From a checkpoint of a small transformer trained on Wikipedia.
Architecture: learned positions, biases, tied embeddings.
MLP neurons of a small language model. Each row is named by its layer, matrix (up: input weights; down: output weights) and neuron, and shows model dimensions 48-175. Each number is 500 + 40 x the weight over its row's rms, rounded and kept within 0 to 999. Numbers have three digits each.
Before each neuron's rows, "fires on" lists the tokens most often at its 100 highest values on Wikipedia text that the model never trained on.

fires on: "2", "3", "1", " the", ".", "s"
L7.up525:488577504563468524492463501507455550490519475455506572496476485471566476505550536487515479486434526521432507514463492554455465460512517545532514520510469551495574561484582434554476471546513462460528544504474564560567516526515425508493526504492485538504422458480568471554470481554498519516491537535421507665500488453532491497562497481506433494554519500520516457499503474500494503435484
L7.down525:575513491508527498529550494480556468499494571451497468506602502539439454549500526482460484490533506478507455499499505468487507491520449395479507497484549476486450573467457483478524464485528547523441468575506526527464456515565493515531513503521447462506453521443412480490489514461526514579576501502521467479519548542510443423466524534465531474488517530470512485471534543443588488542524

fires on: " of", "sur", "ui", "u", "ur"
L2.up242:512555534519578461444505543452434450489451428524510509575539551504486460512465533538504534493441565487529477470521498493478501470443470490471521542513502465457411441519510517549491484456459537453498550469441492482479536511475487529550571451475438582514479515440513586543463529473609405516551544515500539530524586481551620445460457516517524419528477482485505548453515479543564439540478
L2.down242:404530543441551550543509532528468509517492516507456485529482478519519525398421487526466464446491517523538547585420432525588512459498405515484495489515521508470486459441500431535603442467500490486545535506470511415544522510407478492455483481532468483491493526472490469484493507553489471463447535505430431499539504525492503516470483562534497539479567511516484534516595501553480566496474

fires on: " Ra", "1", "2", "7", "5"
L7.up131:534520464523516598501505594534502415514520424530552459467565500480570469516478529503484485496578462496480504518459492519493532472533529553456509522527613497590425515533492504474505604555548522495525460517483511456545547558510451578473480601403495476467448473479440463487498500494486476476502479481435511472458530486449486468549450421522459525493427500542594466503500500533522508495469
L7.down131:415504499534501521521547493482486554489480511484469453522507530518445539524552472558566532525428484464458415567557523503474502442453512511496476548496517420520486466505453466500533450519460428521518563451520514526480505464495487537566513527539543491501459504528513435510461494506448534539499461507535523518518441557410487515556543516493500489451529522464528565565408515496523485531564

fires on: "th", "s", " first", " second", " its"
L4.up208:563436484539529496492520425464517517474585535497469485490486464490477554433542512556468470511476525498475582545498460468536534505574480538443526454529495497471493500540447470483487511545513503508548588409427521542512529449486498567550453417471530481488518471491493535565553361509513489546479505384523544513494411582485541424511449439487431494533538538480496501432495540527528496511514
L4.down208:539558567524523444519453527471530472429510490525546497489538515502572491544455485564511429464489539485415431433493551530483491510549444436440443461527558511501489441512533492499513516525479503544469412537538444527531509497555541492492496565493523460499424436508533522460521528534468508524511464532476487458476492467507481511530542499393532509554443443447524514520509519512490506511453

fires on: " ", " to", " up", " over", " under", " from"
L4.up392:455548463485534537450483531415497526558533629503540567542451506489491464545476576489473504470543537467481515464502550481500449498534532506483529445435481405472455488505509528550491497432527449542569534381523482471485483472474480553453532500554524482515504493498497525461517521483503516419454522433433511465535494503489569456488495519503483470527494538525481529517378416469507553533539
L4.down392:511437465527486472441458529479554513513466507542557451469527576481553506439488515515488484472485520550521580495480531442529514553479477484555447458417501463545448520442481547459484539475487460549529437508518496502575456450494551473455508480560465512460548431509546521523548449483527437553519544551511538449491555520488438494491493503578597411501542536462539450512567517491502479563472

fires on: "'", "ed", " A", " had", ".", ","
L7.up472:475571536470472436526522519503476527537452508514567502465546508532533385536511503523527489579482484454433476545512517545515428507535548416500533553454519551521487499445522523435472555456495491553474537477480517426462495567537507484503591533492491471510499467515480469471529423536480508437520500453538488567566462527564460483585562486488506625524491480541416487471461538510517441451502
L7.down472:497470426544533515474421504470503509606565562545479588560495524533491584415497486478489499477572562493506529485501482541451513451452498463481540522513525508548450489499478455490505436499522439487507385522454486459497476487487553422522461505479501523468465531503513544578540491467534430490599502552504461537470518490486515552518444550496462446528446516540482510478528539400556479464504

fires on: " and", ".", ",", "al"
L7.up589:543489477459512454505516552509584536494544393549520491497439501481475545529428547523499499584466444581418511473524468475522561518505483429440487541527519541548487482482518533430521483499501497489484528495483511444536493544414525458503532479534503546517503537486618467509452552503485500510443499541501589476506500529509515451488495453474508544483473492538595474465506503532536477472546
L7.down589:536528528512521549485483519476464530522455544593493521557531519489485497497452511471501435440554481547518514501578553476547444488500511497496485472527532532445511487522496467495492470496455420481508483421472398437555483570497487543485531470444518444462515481483499466487494528491484524513575430475441456498483446509520591480567457521509441519544458464504485500457515515424507484565490

fires on: " of", "t", "it", "ti", "cu", "i"
L4.up631:531564433456506500518473542494568578525486598476568436522493486462475498444502490533397429516509505449498478484587575470509472547487534519521487480444528523463491494482546545506552468488481477402575489507547495550504585471574481458503592534538547516491467451544563579457498491516479537482527524486467510489487540519478508551446511521558479489472449523561481503530486503463473515436457
L4.down631:485511485506502483523497511498567447500516513505459533501492560516507486525537461415478537469531418472491496532486491571412552575440507495541473437461520507524508476483493517420482463561543532484468501473502490491524415453478487511493514567479438510458487519564498527533487518486409507484511406523546602546492523536486515484535442453487510483515481562543513525434482491515534540466414

fires on: "1", "2", ","
L7.up34:516495565451489539514508498488560530476480452434505519475570462416505499576458412471472502504455477406484479490540514469528513496481530524498502446491628500547395509525506477472407532510504545450505512484513511477536494422557528476473499528462533498535494448498434529504523493490501456453560496522526439504508460500504530450456512481524513552494468480509531564567472510517475496530405
L7.down34:466504452502492579530529503463485624544502543516526420507494457456516488526537516469480458502539541526462448494472558500500491499438535492464479501495516559503505549472472423505518495528474493568540487512487404414474556506547453527541529468472477477537473477474500497533532509497533547576402476513496505462476470546547425512457502479512529527496490434513531495415540427477421526564501

fires on: ",", "-", "ed", " named", " used"
L4.up239:553522543489558519516497495477432528583453585448530510476470527528553466511541501481430502469531476484496570530497531439491416541514525496493483545443481581533530555491489464467465459525529500596544542536469513511486511473471493515496484526491512540418483459425507613517471491504470495475484566447434516545502500570559493452506518450440464564537484510463468489495435548533478505487424
L4.down239:476456513439489488448464520541544485505445482473545545499468460513466554528505454539573524562492490539478480487471496554556464504464515539537517513536510454478511498424490541557545473501495492555516472430480522497555501438521533559407487542467483539538510503491409482499482565491537458469560511587501554493425388468514465491511495406552479473506474493452505534513549452507603419518521

fires on: "-", ".", "s"
L4.up174:485459517568519473497479489540535490523447514437562490532508484545518475427430544474467447586511493543475524451575496497469475463504541465443546507490427509536491440423540427535519490488495464538555482519527550473494487399486477542523461496476448531498447562495500545527533582483526515477525432552537486537520474518501481476502428521511453491517499509507412551503501482469523448448494
L4.down174:512459536430492481508494504505470485534522467468554439454534550575425533519519433505555530379523403544521505521476476449571460462519491438387481471470604457515513517536478421521506530508519527473528454475477508554500492540581483540490496552512508543495496540489454560567494515518520602483396471542458485496493458556496486580549488563470533479441431492512487522491502470496479518534517

fires on: " ", " $"
L7.up40:468490534468518565429494460452542453557515499558516565512525434518530498497467510483451556512511493426535510519515484405503459471406492488487481496424504450534535448537478470534468472513522457429511448429564484476468481559515471488459424509466479497546484523535506485498519493438511580496488486596487576551516532460545483482555497539523476512479478424502551565519490522498545467469541
L7.down40:513502429548551508519511502478459510502480522440463510547499585494481515540449498541594506436511500508473565448483515527542490571493492612490468507435482452592503511475473516517484502434488486422550500504512507523478452485509539569537467467526460459528517509499457502471517478475516462588484523507503507514544542473464470505519498521470546495546500550500479488548504475466510475495467

fires on: "6", "4", "7", "8", "5", "9"
L2.up421:462475520496554533537482509463526472493521521505449506494598491493509534460464515573538549512485487468412510554492593485502487523556468518532497452528508510490469531538541471396439497553482500463474486511425521551489476510512515490517540475413423480494569456478540552495456403454502484528558486483492446561496481508415505546553521499455494480416466452437544469483484470509537471532571
L2.down421:474551515463442490466421464454494467470474468523551549546520523527479447457463537528566457457506459498545575495539532475554552523493480496444486490578528471492491485557517567457451549433520506466494490513543451484488478455511534492462468505525470503591479481543452465464452532543504575576524521495481505573508430523447493513523477555523464501510552502483503527467513477442572611487462

fires on: "t", "c", "her", "cu", "n", "or"
L4.up438:513461464469518506501543548499466561500462587487475414512509470428539554506520595504515486570538529487558518507469493458453486497435554525472529479502490515487478492499472499462569526443517412488506448488438490553474545448518442449497515540549530541513456483494575485543532470502438543404541492572563498503489516499508517468507537533544500481456521484510551569535476502480523533447480
L4.down438:462553552514449531485530494498529470492553514501444478500507591457486461511527468479438512479507526459467493548499408554459516560501454512564539424443472468490516512511540540507482535565529588561517454545474483555493450408497410482437504495431449609452495474518480509448479509481450590543545529482521485486469506520494526495543518454506525545529466528504535521424556499538592481465508

fires on: " and", "s", "ed", ".", " them"
L7.up576:518500495507486472473558467595491459527542500482510533550561509502546493528521546469493468486461517527515472443548488534491467530495534471482458492514540574495515496476501475493488461483497417516447483460551534493457500501341498458522604487446508525473477477547489508483444475589456552466562489547525536506607445540457614456527443469482540465468464524521462517494513505515574525468554
L7.down576:503481511493473475489552468444546457537463509494544457547513551504497545460474549506465523467585454564503453500515496502570527498497472562398508463442489435426462555533501532505520468498529490547485509566481476470533474564586498542544497558457503460530468537458481454486472509416507453473483500431532409465478544473529509546496470468485482522492461460478560481499593472464540506472455

fires on: "9", " known", "8", " place", "0", "7"
L4.up501:519519523552455487557461505502489509541548490501505478491479511485554568444437499589526528494501432521503454452500582612429503507571463503578447485551524511492516486516533498470446449479521575486596431460489487534544553477445519519474535477443537575531504455466432539528477445599464455500457496480458531547497382495506541508495548531519389528567468573506538482456457537524468514560501
L4.down501:508569511507446532522495482549522546457469474583485510480499577497460499503476531471525497521474494476454548549478501492550503581486512460491524522510482508453506525586476524519473520477538530493528484515623477479511496481558425535523490483461481547576503476524575487419531439450508435461480468363463493480480456456442528417529502547449582523485522501507479558453466482444522521511520

fires on: " from", "'", " Jo", "ist", " back"
L2.up360:433434485551497531506488525423513555476531517501484484556487460464459435548531489529566595532531461479509472525576542440473489489478459441481457501479550502568456463459448442458522444527552525553501507493478523519497502407553504482545566507490475516511528518451510402482475551464549533456476522517474569520507489550499535467461489461549530461426512564497474544512480526485521500533508
L2.down360:438496516552561488488546503610461491530519470545472507492527487510538483503471534488486479521511500549565533520479468503477507511451518514524465494468461510531516418544619463497477576411516467527542589497581500500518575528485513471451522438477449486535526450557497517418467573483514503482496489510513490549528484547441422466492506469523479491510499537394499489467484479482430503588512

fires on: " |", " of", " the", "2", "1", " that"
L4.up29:524512444517541517522469505453431530521515481521509439503541514507468422556578519506502503522524501450505486531483505472523484423418509533434468530523422467559467434448517459516472493594426514493472538539492515470522472497539482536472568517469488474444522493509470456430553472519435541538478464514544496551540495488448521461547464497452509466481532494541535506444540539487462565480486
L4.down29:462496543512450489499485457493505629439536469463447531518490523484444509473443505512509493490475533543441503510461485489496512418588483495496478524536489502545473514482547549466488475509463501531548577510508501466538490496504542581488513462530492527521436495512555507468546437535508462429510526504483484506501563477459559455471554471518478533466534518565453516499536526455634468537487

fires on: " mi", " do", " no", "it", " pro"
L2.up107:488493480497481547526507561474472476468552542563529484580503481543462448448450529435562485509477435457500536447450555476558563478503539451451577552472497432515540529480542508502498572534524439532520504485557476510452503473543505509494501514543480598551483477502502522507412437466544488524512454555621484492461432422505523526477492473440478480507554522516492455492487481539459512511518
L2.down107:465458578473473421517542522481513517491466503547517491564538465509481473499553547430485472545484448507523510559564536466510476466486471506528528553518441512470513528491446497421534544508498470554498528482415537473418512465574492462495452511492508456444478491537450496499472514495514491447511477507511498534513468465475523539401625481556577478531505521430549538499527479562517501506534

fires on: " would", " $", " to", " wish", " will", " −"
L2.up357:519502544457481455467510502434497464534445495558447508459552423552512531451516549454516500537506466509535470515562552484535433523437511513556531501489492497435491484538491516493430489526505465486541497442515518430471454511492508422484535490508538467533407479588550484549464510500497563492517495552480499537562448492507510433489466491524536515497458469488457488555527416555554522574555
L2.down357:505547479445532527415539439514535502554485505470494532486528496572532459489568568506523555436484532510508539530430495494430502506521521517461559448584531540512571467493444497527496496412546581435535545484494478425496511563542521473450504439594521495493513511471433490528445485556582465458495462519513478536559523491522563499545550487465525520510492465454485464529511511503441553464526

fires on: "s", "man", ".", "%", "ed", " hold"
L2.up299:556472551543465506546506516476480503560476533493467414556511508545498430450506569481536471525475509493439495403473509493545523560477420569483553523498511538552529560473518454493513487527514434603478536457542501464487500542519441450464517490456439586524496489555579516483490508492577485505510477502542544485538491474468535484521521461493505542487554469549520570445519513526500477423473
L2.down299:487480534482482473538524563455481523589513484454510536536458445437463553519492555548498495486462468508532491487473551497516465473456445497492484495497550566472463528480520504532488501526514317497520480458562532561542494539502479449526487526521433454459473533526495463584484557487566448427439534493460528494455547511503521547534507519557547566492441434518534505505478449513482547541485